Part of a small language model's weights: vocabulary 512.
MLP neurons of a small language model. Each row is named by its layer, matrix (gate and up: input weights) and neuron, and shows model dimensions 0-191. Each number is 500 + 40 x the weight over its row's rms, rounded and kept within 0 to 999. Numbers have three digits each. A neuron's up and down rows have the sign that makes its largest values positive.
Before each neuron's rows, "fires in" lists the words (lower case) most often at its 100 highest values on Wikipedia text that the model never trained on.

fires in: "also", "down", "almost", "along"
L3.gate219:487469439498507525528506544419486461554547598474551465525502496546478467536497552455518447478457588515535509504467488580513558523470539504519477509424565546483570458532498504542473553535544516520519564498499557510482453528469468438563534504492487487511513490457465558488460463401457487495514502477511456525529520444503491483477466565486450579425493585523520544482479477536530441457630460491460569500506526509585499512506457463508535564471531492480518494573569494524508505568509538447547506471487530510480449529565522503480484451463470512502503560544456486624470540469506505465
L3.up219:479461573527506435446492469414510457528493501504469479535512545509433546513460474449487491464445605475511410448505467478484483472475559535494524489512542448477484542473424455414473481511512459433571520494514487498405487466447484524534512479502556525530533495495546519534498458508532426534513495510580516494459514589521395449502447564467469537474442454544509581506483478555469460565551493496489592486535462515536555528469467476457531521481467504545451459499474528512561575573512501489534552551448497491503491552445491501563515506462501457533506495394481514550483514526465492499

fires in: "since", "so", "software", "continued", "soon", "continue"
L6.gate521:473420490492457509457536506550504448555455458528460481488428568505567490556476546509580425556522437523471457498516481514564465527471461449507509434409504498447530524545468413496526538454509460479532520513469523496519447509562543462541485450564539529445515495424522510520552480499529460587505457483424470528484468496477496515512465481566520528507549576583465460517523481463532487486532521461401431504541559505472455516497478449517455531500465445496500543543477479510501537530510513485482421479527522546559510519496460516464478422507480513550420506604531458546521580456470502517
L6.up521:494558527491524500465474509515504465551475445513478452456455468519458528512454510474532479514516452510516497544571502498607478506473503499536545428508492594523523497569465436455549453436501512469589560514495508550437477488526563484480540505518473529546530458500483550425540452501557480453516538488468464556538516568509506574548520544571463528470521504507530457509559491449578477492473550500566536381528550464535455487486522497554471475442396537595428503489533447433523479477514482471467469479530534495541524476516437473456495496541499437553429483492512486472559524458478512452

fires in: "the", "some", "any", "many", "every"
L10.gate59:471445539547450543568545511518476457543472507516493524445494534523503508401469504527431429493471470454563471542476445523497547479461541519491453457479460564475587436461500461503548492509509563584513404555440518513451562468482545505473475538500523480522583497455468459471555490506543471524419435522496506471490548446497481527517529416554551463528462512543473546515410460435523479506516526500441458466529510480428494518479503461513452544542575482411511517517469447517541529525499477455523495531476505436488514587498540491487482447455502467526535488533512456434487495536430467429
L10.up59:426488524526490536519518471507497512398515559494514520477418508488542519500536498471513514556527511489521532459506450495543540528500517495484480521496545456525555503507486525575579512499523461504508489539462460545472549526444571530406555472469603505545571514521576490489496471462525566550462492506478441536459529487434484442478577460448518518555528495470504532479442485450534448540499528513501518434521494510497435554485467520568511539474481534541537565607480578552501460571497492438456544603518484508445542517487533452437500529458492528560518525484525420554547453512482487428

fires in: "also", "celtic", "physician", "who"
L4.gate80:466475487502504471500516481564482541505545499502483436528484500529525488536536506569560483475454470555522486516513559532507504473502440475420478516526510533511515473554510563521449525489499460509460536439481523575467513525439535482503459514489538546464458569574512420457560534478397503484515496494509466444425495629543462533434530484505471444536524456464564440517491466465458409508530455510446529545471452548599573483504545547519525534484557459488586470498493608468519432512469586476505436487482529519432482541473459482468483478519474503536518499519514448490510559515555508530
L4.up80:443487537478455500514504452538525536496521483535424462460509480497497501530535517417503529529527473448507420452494542561508502507502526487493563561489527477427505540509535496490512452487501482576536462496461496465529512526577389547432554506547420493413455481502543552439553458490536507545520524548493559494456497556509499573485504459462468444529514521514501499532487504549496527395448456548515507478468523429535489505593427565486529525500530484418508515543464462419474437546448533511474453558500484504544417521552511551471495471470548464422559520464478486523539501533437532526

fires in: "have", "described", "description", "shri", "protection", "brown"
L4.gate808:463528520519537581519529439519479563584467579500481460545577550527525485573524597468558472553629536486465527487524528451479407547469506491465514485494520516502599547518575541494519486519473469488472519527475552498527479520504471573486494410514462498458484506432549536490403557514529471481514493505505478466527387503571496506449509554498540498558475526495526476471510459458475498540506523445498548510495460456576472488501479463524503527545467547474518547413485467533483438514483522504471527445521532460498517536551528502554516517551482518504542562446488501457561509434468540541
L4.up808:526500488530574533512477493517514580505441520558457496535577477476441446548489553467549512534557484430517498582550486552510389542518495475530438544547531518454516508485485529475468498458566509518510545468502487533500454453458447520427489465536484540563467536528559504552529542548558441426559564523517429459496468478521490502500516477479504505525490520552563511506498464483470518472495435462493546514487451477551474524483541534481424495513494602519543508441552484578510484495468572564530495436530476511511490481587560457536534528528429542493510478438444486487438493435434562479

fires in: "because", "while", "however", "which", "between", "how"
L6.gate784:520454517519506445492456489433539494472528511488492439575547544467494555514481542473468479461476516580509440487466479592582552543401470431421482503473497494507538554579481497430496422479482522501488525472539480540521459564514521510510580505511460482514476511538530546494557499535540520574480568509456435514470464499444515561565448477492470474488465536507466528510468443478532387477522502491494456432524546521501464517533484470555539524557521512464493572528460438525440461512492495508496396463561482523512506491535520502479515453502564547550470482434531555501595508528481484570
L6.up784:570557492425571523550547502498513512496443481515535452530496487497511533550499476509549524508461466542496472506457549508532546467466499469489524516548465476497500521575470527568442410528504497524465554480462540519488505502449529544506512438527457568523476523491550520556524535514430516496482458482503567479495582500516509516465533510454487606525565480570479459550464479474491469483609481508544489480461539508416531414468521483558545488462405472480511437458471505474521509428544405519467474432514517465561596473582478433488539502516501559556487522501531526499429453466459515509

fires in: "on", "when", "contract", "train", "training", "while"
L6.gate678:528500510492531448449501473501498525556527503462467557600496585575508523551533493499437514496568510563525495480465543498546479479473448560596508589521476512500502593473460461477519483521554502502503462559500491539467445558496495518476551511447460499515522471531446485496502465494531548514486470584487465564576524521491534506491515547469362515518497515502528436448510503467469554500501462477542522498486535469470484504544483420437550540536497545538525538502473504506479399527521484560544491468574447450453544514537446589455473532486451411499558479524489542521553470439484452488
L6.up678:506494489494412525452353450527514456501461469482528535507492458490474509544470470464405470578456480527511563442457452552517526543504451527547503565505518532532495558452462512473574516448471487520481476482462472503514481504466435536528517502481568518584477497516500473517502474503522515479568539517555475459516410510446474507468457490521557529373485545496500486512457445466505504469486518500430520488535565500534519470536508508519471435556558498533460543517477529526498441451531524548562472453571458488466482493473425585488506395497537438528531519545513437479529494552439463500

fires in: "some", "many", "several", "any", "other", "multiple"
L6.gate245:490462520394539501573459531476468552537457463456472501531483550517506474496447537507521432472580529476474438518498499554437482516554530461483476543424450550552536451462532414511484468480506471520520498470448492536447447487536567499491496464544555478511629590510569516473540493453531581538540494512519483497481525509487393499419505518443481544510497482548423527483498482521528474580513428455486483482538481518517480520515415452500460507489519410504487451566480555564489471540534429524451538515482495502480438507522542530558533470488479510504448495446470520512518510436513468530
L6.up245:476425488455546523563515502586559540538487515472497513474450483503468552432494536467468458511519483498547546501440515481457474512556541482504529538486567596494496449613480532478498527568539521490484493443510523527485450546503559526432447471547471464546512439538518466488530562533531499494563457522542492560544472458480480389536555511521507528465453423555522475456451424500541504592442560490489457502499516476503536591502520489459537563531511493575507553514517569549525475490520468456435502571506477412481510533499540496463479458513476528504498500498449512534557464484513572469

fires in: "which", "who", "while"
L6.gate951:485505586504549571530502501533431498546468539460506479535472509486502546527477523458492503483431484485590447454450437475541508451509461382495488482517454470462547489494466474509500429559494439569444464552395504600483492560519509514542495532486520444566477511447513555497563415505593518546498476529492486458453438513497538462456481490499467464476483490532424509534445518518514391557538545459438505595479506414497489436534497465545522509506491499522524544481491526452446543521506525529532479529484523503473491501510535526494501506557447501507433535475497528580521484524430483519
L6.up951:492448512510513575448519549489472527488525514513488478493430453514460564526549505467526448562495406476569509433505488523485574507495523486485526447517506485511484546438482455446488428468451439489472448516474479575513478495567427538506456432549458550486567423466532487510525485535459488516555520509514484443476525497412550543506499533492471442482490536542491533527496566509547552524521506498487557535508450433510518388485518440455492519414505503508585543560515492498547502474530536433491520523477551478514433498564565566482541437468549517488478553517520508545459399506437498472

fires in: "film", "committee", "control", "arthur"
L4.gate939:536426473468494427519564527533502556473456443525464552584460441454523497470444569486495501545477565492495576449537445455480432541529505530524458524487523543490546535568468496474515452503523496455542491514475566505495515483442504473517575469596523542476497481508509561479520574509508559557476473441513473514493462476543535552476551489510486471512430487532467473554536487448485466423451563508452527548506538490486483370509452507457498538477425548498429481451425488517494494451480464550552503491539496508550480560536470510472442447443488420467501507554490541511488530431477526454
L4.up939:474480502512515492490507443422506476465586557474513557578487508641446514475444513515571495501496508519421562454489481547455502463487456482467561582461533484492488511563557532470481476514483518482489585462538506479516503533494464525584565472565499510444503473506522481453506469542491485482518501418447483455404508511555497497494479490464590549480482506525527481489459494498475526504468451487511513486561455485521493479475532460494506443479489503539526480478493544484475401415483528580481492452484424445535519493528561409462517509561442470397458535493490512524454489421475543482

fires in: "also", "district", "despite", "almost"
L4.gate820:441523542488562462521488498446395429496478511437484454549510462463539520495427524427509482404475516467503454469504493508441530531484558496521499436573538438499579482476555464565480486532510475473424540509574463484592503536495515490540463548555463491499509495494517484445513527455509541535439525532507488499523501535519533480506488521405550519441435438536523541523492455481517520564567475436558546515502497507464518596447542489486516501468540496450550466587516479501514565491573563508403522485462481457557492476477519431536448508465484454470513466504532456479452473472481462529
L4.up820:515515468635514557512483452541489556592400528574460497560459551482476499548473540465505458519499542505540461503468403515439582457503510489488542502463515517531480524445475496494521512494517470541538495476487491439569549536470496413499535523502520469512494524474470500532514409468508428512471507465467528554471493525518487489553443530526540545436492550517606432464555513521478392523538475440537499481492398468550487533513483487453495501576489470512516487487551463443480489534473536600579482495518466505490452513484464483542521498431461479531516529476537480492498525528453531550

fires in: "their", "they", "theatre", "united", "education"
L4.gate841:556467489514518486549470480439533593490556492507420624535513445511474541448511531525524590530517543493491501495515530510462556520549499489517496535513548583443477448498505542441468546472452468549485448445473470444504490478502495471493542466481530449471500525460480507490545513527420481518438496482446580459577534496452509460548495432529459545495550564512522479534421527484493481506531499510482529503482545498555495495545518510459465395489483463489464557508414431545500523545401467453483558580536440498531522541524436459543477494447462513504517526440496530572486507471536516563
L4.up841:505495509433543431514443514448513498533551525527500555537525468492503498437509431520496557490541544481481481559505544500477547549496493533442516499497549544430497473493552467498449512539444480555503515466461523482494575551468515519449443527495474457528445469512442541516532506522453470482428540493543537494495483445466511561582484505451497484488482587507537517555469514473545457484411544425466483487506507485544438526490533563432475452510525467517481540503536553456498480484376494509447502575501425433557473573519541467486479504415557573479537464521485516562437430485591514477

fires in: "also", "houses"
L4.gate875:512566475507561450499501463528510546506528514509526460457541561446489471488409492506448523541492550482525509456534466522521497496530476456523480521486576503472488483483460527469505509493426490479430519472445548534528467508555542478480459417522515486505583516518500466519579423486533526548526524473494510545480507540521512456479494423525524537489424494505465411548441501529611521470544494529478495542439485476572565484483555524440551508459542479477517538497608510546493461542414482529534440477440475487466557540576482583527581533437479525555518471520468463556457459474488565547
L4.up875:467467456491496470544434466520542465525546539459518530477512528484489462551531567431505439462515497439564522468502460424492540544477587499488519485499454511508478548550571526469511475549470461596525493476501458560436469434483555509514563480471482519470512572600502468474535537471516501562602431532477540435433447499447502483464562490490494445567490478519551469567516479505530488417451443529504548464473498527471495438489488458575507541442530487509500468480464492507478555493450470506467508472460620520440507497518493471555491528465557492419492517509486496573461558491476512490

fires in: "some", "both", "other", "these", "000", "any"
L6.gate24:533497516501457474549505509495504525561542546470471538496529496458535440550444548484544500477542440558500497480488440536453504486545449453470460560473494535502567455541462516475528496515462561527574516483458418493503523475482594506482473526505463506435622533532462522471607476490539543501459513453525438470558455443491514437536527474509543463522446373535604445451528469429484458522462528491467495527484436444515515490464505481523468475451489503550466512502518530469438543550506452443504430506480478523473583553523561458535494469449458474503459536471477522491496462470474458546
L6.up24:413495553495535481548489461443433457520454515547539524495466515444528455458549522495568490485510508495471576498498446456449546508518542460518551475517503518489516478548528496469534545477414418526496519519507570455453570478460486525491550446510459519567482542500488484473492476537543549498518554493485469513518540541463507437426502473498497569427460536539515470518493446553499444594532528473460439476445500487516449509473510440468461529584477443470570467436568547543464465495408528499518501536532513512397510519533561527566548528503567478547513487506489439551589478490552510506

fires in: "they", "their", "these", "one"
L5.gate606:466522525523486533488575537444454409512532439496468562566552460459536485444597440466546494440544546549546497475495520498486551536448482540507466487474569534483444488440458456575516443475506471537520580453539533508492538505482435543507513484544440443486507486557538475500602507472483546497465501476455450485511475475496488487433484523471528493506513550526569513509490534506452472504482421491491421428483524417530520414528522472452459473508531507542567474499471536469478511545497556458437555472471443513457519498597513470523481495563465521443489512533434565489511512510452433480
L5.up606:495559476473551463483470487491454453532495480431452550532469521428493445544478430486505562494529506477498473585514441551457475592524393434482515539502472470517520559506598505461569588479546442502501490429520507443505479471378491464446515547510437543526558479496468565474500504460424444497490547518483496516490499464435536471538441485486501450416518468496509514532451542492542473505505572560461534457450525541474525504456515510448466489465550466530500460548525466435493443514460490482524516522505560500523467521560566502443499543481501503459512519514463451553472518519494462582